From a checkpoint of a small transformer trained on Wikipedia: vocabulary 4096.
MLP neurons of a small language model. Each row is named by its layer, matrix (up: input weights) and neuron, and shows model dimensions 48-175. Each number is 500 + 40 x the weight over its row's rms, rounded and kept within 0 to 999. Numbers have three digits each.
After each neuron's rows, "fires on" lists the tokens most often at its 100 highest values on Wikipedia text that the model never trained on. A number after a token or word is its count.

L5.up31:532484496552457463510458466483515464535459450453551557524478486522501503487543465523503494564473550488485450440506482493474479504524488500466523517507351515501585521530489521462539449466471533515620528411548504477525432491514564480509604463560523604500550501537419452528448458454567543473481498434468471537491494451512500445561515527550501488461468466577552472449494499567496505452504
fires on: " p" 37, " fl" 21, " f" 6, " t" 5, "l" 4

L6.up552:458583471445458455485532537490475497543401495469492478482466570441514537518549551511523487541477538506577498469493486542550495477459482547505481443446457437459538492508422547522478490593440490400523487517451454528505589488544460524554532486527511551540505440510512559462458498512478507502499512523472461531493456486566507559448527570491480520424481466462456514474495467416431525425490
fires on: " in" 24, " on" 12, ":" 9, "27" 5, " Mar" 5, "8" 4

L5.up343:459500498471536546514584531523397571493465538491523581444457464503500471460509475448494495490535475499423544501527478448464479514473512475510562470464555518545556533500486555517440502462576466530576437441506503503509492509487511508502497489523527559498513394592505452508437547519479534575537468547565485486474519511369531470499491479424516452524458470464463446489469464545477502453490
fires on: "t" 25, "n" 9, "p" 6, "v" 6, " dep" 5, "m" 5

L6.up53:500498501512558487519474520485448495500493571525525560450507491510465494510471544464480508447491497551447561518448511526523503555498456506439521494531429468504384511513442593491531480553471576495495521450535525475484561490474521543492422478512518460619475488509553544521567531499440505549425602419533434423464594513473466503498466515556498477441426504503498463483479478477518556527451
fires on: "," 99

L6.up115:517507594527512491432550458580506491513489513503405473470481540466475457468543481442456486502548501587480517411561523521504502546512517501443461465533545528517436458540418471498457466508543565530509451469456507484495493500531562522445462511483538434589501515469491529444474471475467484562527549459475487520502527494459529507487504511509472601518432513482481476495485507435420524533507
fires on: " the" 22, " and" 16, " in" 15, "," 11, " of" 8, " on" 6

L6.up571:434529477492579430461551530549460538484538438523560455558518488494504401538585475494448464552533495491521519491537560555513468488396456575478501441517518528543502505441497577484491587508477504457474499426486566465523504433535443507550499418509502499482493478542537545507532451497465476469544545527508525531520534454450483484432543534454475510478511544496566508447467446423558447507506
fires on: " in" 46, " on" 5, "\"" 5, " |\n" 4

L6.up471:527516483474497531470501478498559514449505531479529503458478465519459522520463525506462545520451452451509514526504558533501469539479512497472488484532526497543448498545425529507604561461497509459514541468498542430525479447524503480561547412528565497471517559523522510487532438462482538389469529568508562535520504491536469536485496550497482473508607478456504477431434471493526466514497
fires on: " (" 50, " an" 26, " " 9, "E" 8

L6.up195:483463461501459509379519560421577446564493517502530478470493446455514480498574504508416562495531526482485479492487457507518472487528511521528438558524420509544450494530464580508413532451454479508477506573498524469474507463485503483528567525551485496494425515423520537457521498490442573427579517554557514466518506462440493576469497516474505540464472501491513472536537492534514567462480
fires on: "17" 15, " p" 14, " l" 11, " v" 8, " f" 8, "r" 5

L6.up160:476531468505538424409477521493534468447538529474447496477496538500522480538445452480553537522501497541515501526551450476527513532440520536472479459467475526524501504454544569529536509499504521513519501452520495478550517488532510503416663558474500495483469460549541489493468494509480480589440462534584539531480474485545468548590513482474546442501510480529457465429421528548517515490483
fires on: " out" 14, "heast" 12, "west" 9, " west" 8, " east" 7

L5.up537:442507443508560483520481516483532599548469457586496477500519495497538459509498529483533511491550522480482429509495478535534489449496397518520507432448504497507453531535548480448428525455495496519525529509486455443507494460475520523573479456496545595467540514532500528430501466468584536573521539515540555536457557446521534578517467488558519521493538476523516413476491434503489520468517
fires on: "ter" 15, "c" 10, "av" 9, "e" 8, "il" 8, "pe" 6

L6.up536:503461524410413433511528469538551460552513481560519491481508464550592545515452487492467465512506533443510561476469508500478482488577475559495472522546503476531540545517421515490526537493468494543515556500546533453578442496531549420563534493497477464484442521439423524536517460484501546475486498520529532434418518562504454514465464532563535461524494543472516458495457461477516566464493
fires on: "C" 36, "c" 17, "g" 7, "le" 6

L6.up9:457512548453444495466463503547554505484456534534585517515483454522568574560520445507571489509471458499548497488543435499502516520471437489481466462488453516515498457458484523508530460594497576459500491415586548511510450487501419511528523562549556421570534458594541537570539522469441459541469489517488534484487490518463524586515504473506476449503521483447497466479476519427519473503514
fires on: "," 30, " east" 11, " west" 10, " and" 8, "heast" 6, " north" 6

L6.up137:447476546462449570434573527493528551540514506456458479512494503490499538495548430491495511467500518489487513527558569535514448476511451465505489487453462582455494449536444583499490520493499533509481504491492553463493420506512548555517481454515588563500439555499477520430539557406468559524536462516546480471514491527504516514507532530425454498474450458493553452416507479559553517507444
fires on: " " 49, " (" 30, " scored" 5, " released" 4

L5.up442:517565463496476528432543451448473513501571540570425487517544449498467489545501498488547489456514539496493420517540440583510487564589488490483461427510553449505532555539565526476488552479486506473552475504571522493516497439518559483569493511507554500509434471513466538457549474597515503450535521438471537486440443497470486533455480532528464488443474539483523430428478526511547481480496
fires on: " Ch" 18, "l" 14, "e" 10, " ch" 8, "qu" 7, "il" 7

L5.up142:592507459452458518527495459527502494561497492531523496540508519445449499498468435507485552477497555547420512402490535465528512447501436566513444533530492518491433468479541426481474469501486539540447474521443448487494490469582502499529561590528520523515448470527545529468498558567515502571433496500544541512520528484415546462478444465498535467518458517567524478453518524507462529610536
fires on: "ly" 16, "et" 13, " first" 12, " of" 10, " Sp" 4

L6.up544:462486526444525527497485450531497445486524534499492521523491529635542518476526497469502480502501555476508529480480560479517564494444506565545468511563426523504533497537442500514475507501480484467498447494498471465566456537454480464488534519476589513475512522476498548430522520463502480482500488582505510457497550487484607540436488505546515574499460535407560545533570458514452480582446
fires on: " re" 21, "p" 12, " reg" 7, " p" 6, "P" 5, "omm" 4

L6.up557:497480511510527520419448536522604465432529455500511485549507447434580502462499549438523534535464450534506565525521475496496495492546583403505510509502522508521482505463481487481518458540491509460474569513494485529521456491478473476443486432569484546514475446487521531448487531530404481470504515526541477540490465538495480524458506511491510503570487521516448430486556455552421488486528
fires on: " (" 31, "°" 12, "′" 11

L6.up241:470503500553470454444474477530477494521489441450489588464498509577555510513453455464473501467532543547515510452557597543468525512583579498508526558494536506564460552544510486436517458623516450432507459549494541479497507515514488500520486498552484498566441519471498523514499526510479518454458497543557444445462563453544449525462450539539437475510501481474502510452478475533507538483501
fires on: "," 34, " and" 17, " before" 6, " year" 4, " to" 4

L6.up248:498468495508496512532480477489490455470494465482539485373478507572562521483475480453554554494487475429481613500538502525493496435457512536496471577561448512497518470472496465512555503450447461491543567459453543579510528535531523451545526490564541537458522456529490573450452501510510531525453559540510540558507509438478486481410529519506546424537523416480460517488529447454413488523475
fires on: "P" 16, " the" 16, "," 11, "h" 7, "p" 6, "th" 5

L5.up278:555485511495504536496548529505533454484478444548529530515465543491496411467529519500490473565523467525500515513502491505461397500582445451460485465491567533526527539516495500508447497484452559471591603476485474558480456503516499511511475518518538551492537504437487484446576564480530515508545491489511502518488461473461602529478444436462513528447524530506502512451572551489444531495562
fires on: "\n" 35, "0" 11, "1" 9, "2" 5

L6.up246:493505466537499478503460521515501431434524463436519480518532510480529525533487479519507534502477590481539452496500514539556534547578430460514429465559450518516425549510539501496540483538394500497467503535541603540460534516561500456500479514518512547452455492496571423499481561484458409548524522536427490518532641477504584551526508525488496492502512440395555475513463468569477477457510
fires on: " " 70, " Br" 5, "gr" 4, " had" 4

L5.up373:512500452520524486498610481527538500464520461445535586531529405453449497616467536513488463511531502508524489484545425465450486458470405531535524519517469465428555437522460504508483534536477502524574533506495445450484529507522501463475533480439493487508458576445499483479536466464467518421483530534536597500559464533492515507504506505445550490494540469487481413511510444552562461511530
fires on: " on" 25, "w" 13, "re" 9, " W" 8, " O" 5

L5.up79:478554410455549508497498541546516498485553496468517498507497501557479461537486425515490508539495559595482471533518512501458521520513515450535488507462536509472537472500512525467510511467527455468504499551490543526487501495487487478423508525580452545529527439467447526470468536526431418402522514432488433429557533558448525483459551559469401561500470537486497418500498535472492521456474
fires on: " ab" 21, "'," 19, "'" 13, "m" 8, "-year" 8, "°" 8

L6.up148:478518509492484480499506565549486485559538496509487524492502494538514500483472434429499434456540487464508515432577502436579491453534526636492467549561472508519434557549551460437512422448488522515527514491493463453497545466461561425518502465404509468469440543544439481497530516462501523495530510497506553500491477534468453539456548456418494516498479477452508540501459467432518510492545
fires on: "C" 28, "-" 15, "c" 9, "H" 7, "os" 5, "-c" 5

L6.up95:517500461561499439544521454481534488489463510467489582502517491503507512468504460484500535585568482478490522465521604594466531548478524484398488515496549492501478429509437471436501461504437494516459434480562457468475557449533510537518530474528511545533491455522564490514535513547415524513423582465544548566472543495526461494512441534456473517528501464487441508557468468532459472535560
fires on: "," 21, "-" 10, " and" 8, " to" 7, " in" 6, " School" 5

L6.up424:477486509547485532511501547504553455511487458487504553514440472445469488480479447511567481460531503447470541475515490423553488522555510489468488479518486460509495561440449509473493546435494574451563540469419473463491482553438465479501452489511551499495524541477519514410475512544500467487454543532492453454478488426461486532511502405464523481579521600620479443478559462571495488491535
fires on: " " 58, " M" 12, " (" 5, " to" 5, "r" 5

L5.up119:546470444474454541482553595496576561574533523473482528428501512517497545525461488460494511461591514546499452551548538535521483501489511508434500410491514521533495553470526533524562503509437500468531540490470460446543542532487576554479446502530481541508509519514532416493463532435518527462481544530441557547428620524435437501532554552441472478529532483501450469505488545527494517479430
fires on: " " 22, " (" 8, " R" 8, "," 7, "1" 6, "–" 6

L5.up76:515520506453544503490533497544483431466451489442541489515488465487553448531507475493527503526432515517529486447460479538515497530577559546517518471432519490522597536488517517547460479469517527469531559486542482507449489467462478518573541476533459513487434500555529507527542545561514441506485498458510445492473516517527552513512526599461487475417494508486472506495513537499477501500529
fires on: " |" 41, " F" 13, " (" 9, "2" 5, "0" 4, "ors" 4

L6.up378:459491477506571453471585559468449472419460527485510442464517507543559507519438548456584494500443463510511461533524505531498480500522394513483512524515497484529444477577482484497408523477502542570459465484500446441514490464501555537450485550517448543534477418567439506466457549494513469474489431527590484497471550465481526419502451536487536515542499506531510460537582547582549480457486
fires on: " def" 22, " conf" 12, " sp" 10, "p" 8, "f" 8, "m" 8

L6.up543:514564545483556539503523478494448460512533461520525490478499503516508470465496570475502471566447561511452495464478483543570496516490492429506433469483519463513458560502582525497529487502439512449512459538498418543422478515563467525506520521562470520559502512470515470484441542506565490483528536477536432518494488464525606570510538444464458421516462424500521450434519390518467530518487
fires on: " " 79

L5.up224:524568485499473489458513507516426434474478478441507470519580506468542495543485487447446449475494451552442478473518460429535495569483480563433501497424455441545457527510539499534530489466486538473551535524460473467498501522587431483474533531508493490523512477498531477482490568455462453477512532494591566543484495578466469468550480624499514512500494514504558530518557474516449550508498
fires on: " to" 42, " first" 6, " of" 5, " been" 4, "ly" 4, " was" 4

L6.up524:489461481535509414402515493452497451616524488474464491518495460431552490541512463479561441546476466521541435445477471497512496541552479525507526546422487505529497462514466494562428539479534508507456504459453462494522477470547470531411545551512476518466489472490472440413491445398485514516526534509541492506423517517531475495502572584467513491472535559478433530504531451556515526471491
fires on: " p" 21, " conf" 15, " pl" 12, " b" 11, " f" 8, " se" 6

L6.up537:488508544565471463446526569507497476517537448459512454442533506468501498507428499492516482465457434502487460561552580499448544516453443508537464515553494411435522543556473491471447502525509498545579517484481556584536518499546453489485570479505543517489455490469528506528537462514452560527532541495427481508543469495478558483443508553450520542538492473455535477528394538500453517466549
fires on: "W" 27, "ew" 21, "w" 12, " W" 11, "L" 4

L5.up513:518482507513448449520523530457487527520522522443562545481517489504477477465418520476484490502525465544563544480552542523482497512478510577521517490479524488512483490488451545430497454476482530597527495422469540526480586482548476440452503566432522501413450499565509530469508436467497489510500495486460454426477480525452543508464550433521531513477536514517492439533468528544550467568533
fires on: "w" 21, " W" 14, "W" 9, "ot" 7, "ow" 4, "oy" 4

L6.up237:490511473491580485537526528517498511491536563553479494553469456490488489508538521495379500458460562520478521489458503531502496559426538427457454467467419587416481487500478464580495447496494497475553500541490502441475481424536515491502555462544551550580508443535495531457491516468484541465473565484515508517493504450516501588470477506508436550549537473406465432490511456515537547489496
fires on: "," 57, ".," 11, " in" 9, " and" 7, " per" 5

L5.up507:550530576461504476504522462501550520536429564510523588534490489472500548570544485455513485533538493518515531554455510473447477471454483448433532476476428541518475479523519508487489516463468551440546495473522447475503455490473484521561524517435465539556545483478546541488502479505432455474473506571535495477445587531480439480474421467492492456497487563500480555470511610474529509509538
fires on: " of" 41, "," 32, ":" 8

L6.up46:561445535505594490447474502507488579466552467454527547523378497441488515476518484506517440563464492514533510470483498429475532463478481507519437484439470587465521578525528470527522461487494561520552424444466477501510445507510421559512477440434492514586483508466513460478490519564471426495467487493436472525489533450483497493532468490485549457489450462516597503505461500491539479442450
fires on: " " 22, " t" 12, " f" 11, "ov" 9

L5.up307:535517490511512448538469509418521481515539558479461483485553484511496523511562477538477461548567468520421512553516503470468510464519461451410511493575456508447496504468458560489499552483499486515529494493479517462468490415552479473507465563463502603555485580558530480557557461473482564570421467474462427466472549521548551522526475481516488427521530484479486515555488507559490530458504
fires on: " this" 22, " the" 21, "," 20, " of" 13, " his" 10